Part of a small language model's weights.
Size: width 256, 2 heads of 128, MLP 1344 GeGLU, vocabulary 8192.
Training: a variant of Adam for these matrices, 305M tokens, 4653 steps.
MLP neurons of a small language model. Each row is named by its layer, matrix (down: output weights) and neuron, and shows model dimensions 128-223. Each number is 128 + 32 x the weight over its row's rms, rounded and kept within 0 to 255. A neuron's up and down rows have the sign that makes its largest values positive.
After each neuron's rows, "fires before" lists the tokens most often just after its 100 highest values on Wikipedia text that the model never trained on.

L3.down146 [ 92 109 158  77 163 106 192  62 165 115 149 154  48 104 110 108  99 110 162  53 139 165 142 126 123 152 124 167 146 127  85 124 116 151 187 137 145 159 165  82 113 118 122 150 138 139 233 111 158 152  89 121  95 112 138  77 125 103 147  89 141 159 165  53 110 127 112 161  83 139 209 114 123 133 153 117 115 132 127  96 114 125 126 101 136 119 128 118 120 169  98 180 107 229 142  89]
fires before: "0", " |", "6", "5", "3", "4"

L5.down565 [102 104  95 103 136  87 154 156 121 112 136 140 143 134  89 137 100  97 160  66 131  87 156 117 135  75 164 140 147 111 127 152 137  56 194 141 162 125 149 142 121 132 135  85 195 108 173 188 117 147  98  93 129 178 145  83 134 156 102 144 144 137 160 131 160 106 158  59  86 163 145 114  95 116 161 148 113 148  92 132 120 111 120 147 148 179 120 124 143 132  72 160 142 196  84 105]
fires before: "0", "6", "2", "1", "4", "9"

L17.down1137 [159 106 103 138 152 114 142 119 119 115 124 159 106 147 103 133 149 162 157 132 134 117 115 126 128   4 150 112  81  74 117 106 121 137  88 133 127 132 168  75 182 150 189 108 148  98 122 151  36 102 114 155 153 127 160 166 134 155 116 137 138 137 138  78 109 154 112 104 193 100 194 146 113 148 121 128 103  79 175 144  71 139 142  87 123  64 151 149 147 161 111  96 130 122  87 123]
fires before: " |", " of", " ", " to", "th"

L10.down441 [142 128 133 136 119  76 103 115 164 114 115 128  93 160 118 158  74 118  86  90 108 178  54  89 101 108 105 113 120  90 137 121 183 110 131  95 136 118 145  89 210  93 174 156 102  68 141 125 111 200 130 136 101 100 125 108 129 105 107 135 133 113 153 110 148 120 111  90 155 124 130 120 113 142  63 121 143 139 121 128 178 102 135 166 202 168 130 116 136  80 146 184 133 155  98 167]
fires before: ",", " the", "9"

L17.down7 [ 93 119 117  87 161 160 147  95 148 113 157 147 165 118 124 149 133  69  82 128 126  95 116  63 131 148 161 187 118  72  83  95  10 117 130 164 159 120 107 102 110 163 132 145 168 117 188 121  69 128 130  93 145 106 105 122 128 138  97  95 177  98 132 128 117  67 125 101 121 132  97 121 136 136 118 104 133 123  82 139 134 144 119 139 139 138 126 126 154 147  91 143 126 168 151 107]
fires before: "'", "s", " ", " World"

L17.down734 [124  98 107 156 160  92 121 107  43 140 102  92 128  60 130 192 147 125 106 104 123 143  46 161 177 109  93 128 157 162 115 135  75 155 146 107 105 122  93 177 172 123 105 164 153 135 172 168 182 127 109 126 131 153 116 154 128 124 117 144 177  89 142 139 108 149  88 157 152 175  92  97 156 112  98 112 143 156 167 157 104  94  98 136 124 187 160 144 130 170 140 146 132 146 151 157]
fires before: "0", " ", "5", "p"

L17.down520 [176 166  87 144 106 103 123  95 190  93 114 133 135 113 128 155 145 144 140 146 117  76 118 140 188 102 136 100 134 108 140  91 109 145 131  82 122 109 163  96 138 149 154  76 137 176 178 149 126 166 164 140 155 138  73 165 198 182 149 119  93 122 104  84 127  81 135 130  75 165 119 161 119 124 117 136 160  87  96 126  85 178 168 122  85 111 142 112 151  77 124  89 151 119 144 160]
fires before: ":", " |", " ", "|"

L17.down1066 [ 94 135 111  99 126 146  82 175 150 147 164 131 132 155 103 181 151 181 137 177 131 185 136 193 109 227  76 125  93 110 146  79 123 197 136 130  89 147 140 150 121 109 161 113  83 154  55 116 170 183 106 109 198 132 105 187 152 131 132 138 134 117  83 162 126 151 126 109 143 130  89 151 111 128  93  68  97  78 117 102 130 170 138  72 134 170  99 118 118 161 106  83 131 143 119  92]
fires before: "1", "2", " ", "4", "3"

L3.down620 [ 76 149  77 175 185 143 130 121 174 121 147 103  99 136 146 181 134 129  93 152 136 199 148 123 120 150 140 147  83 149 122 171 167 135  98 114 115  65 108 145 206 177 111  88 131  27 112 121 130 117 104 131 118 142  83 165 138  99 154 128 143 142  72 108 139 193 146 117  99 120 126 105 134 135  88 124 135 114 127 162 174 103  80 130 112 179 141  60 156 161 136 154 125 117 138 174]
fires before: " ", " En"

L7.down222 [ 84 151  77 154 124 104 130 115 138 178 133  97 157 112 172 150 168 120  60  99 140 127  97  79  43  94  92 146 115 175 100 202 128  69  95 141 168 197 168  61 157 115 131 158  58 122 124 111 143 112 157 132 134 128 100 118 119 117 104 134 144  70 167 100 125 107 108 141 126 129 137 105 157 149 140  89 119 124 138 130 137 146  90 122  83 167  70 124 126  76  69 186 157 165  87 134]
fires before: "0", " ", "it"

L3.down84 [153 133  66 138  72  98  92 103 164 108 110 140  52 115 158 148 109 117 129 152 163 135 154 168 124 189 122 147 156 105  62  75 147 162  68 108  94 105 164 131 119 124 137 106  79 102 159 159  89 153 187 102 163  75 112 132  60 129 146 131 111 127  50 119 135 134 153 116 104 106 148 175 141 176 182 164 135  98 191  39 141 135 116 123 107  68 143  86 123 132 122  85 100 169 109 210]
fires before: " |", "\n", "%"

L17.down49 [ 82  90 122 147 175 127  93 123 130 115  76 180 137  98 155 186 151  89 103 129 139 139  70  30 147 165 141 140 124 169 159 124 115 116 108 116 135 109 115 138 154 142 116 119 143 102 132 101 107 165 117 135 125 156 107 151 162  63 123 145 128 118 221  70 131 102 119 107 141 200 118 145 127 146  88  78 139 153 149 144 122  71 120 111 111 161 129 119 114 124  75 116 118 164 135 144]
fires before: " ", " the"

L17.down484 [145 138  64 143 158 130 121 114 145 148 148  98 114 113 130 145 134 115 176 104 142 176 135 152 103  77 129 165 130 175  99 112 141 166 130 159  68 137  86 157 132 163 144  68 137  98 137  88 152 154 127 109 150 141  90 179 166 135 123 115  80 114 137 126 129 130 171 136 108 116 109 126 124 144  99 131  58 131 142  92 165 159 157 115 153 137 151 149 182 136  98 102 124 168  95 123]
fires before: ",", "3", "5", "6", "4", " \""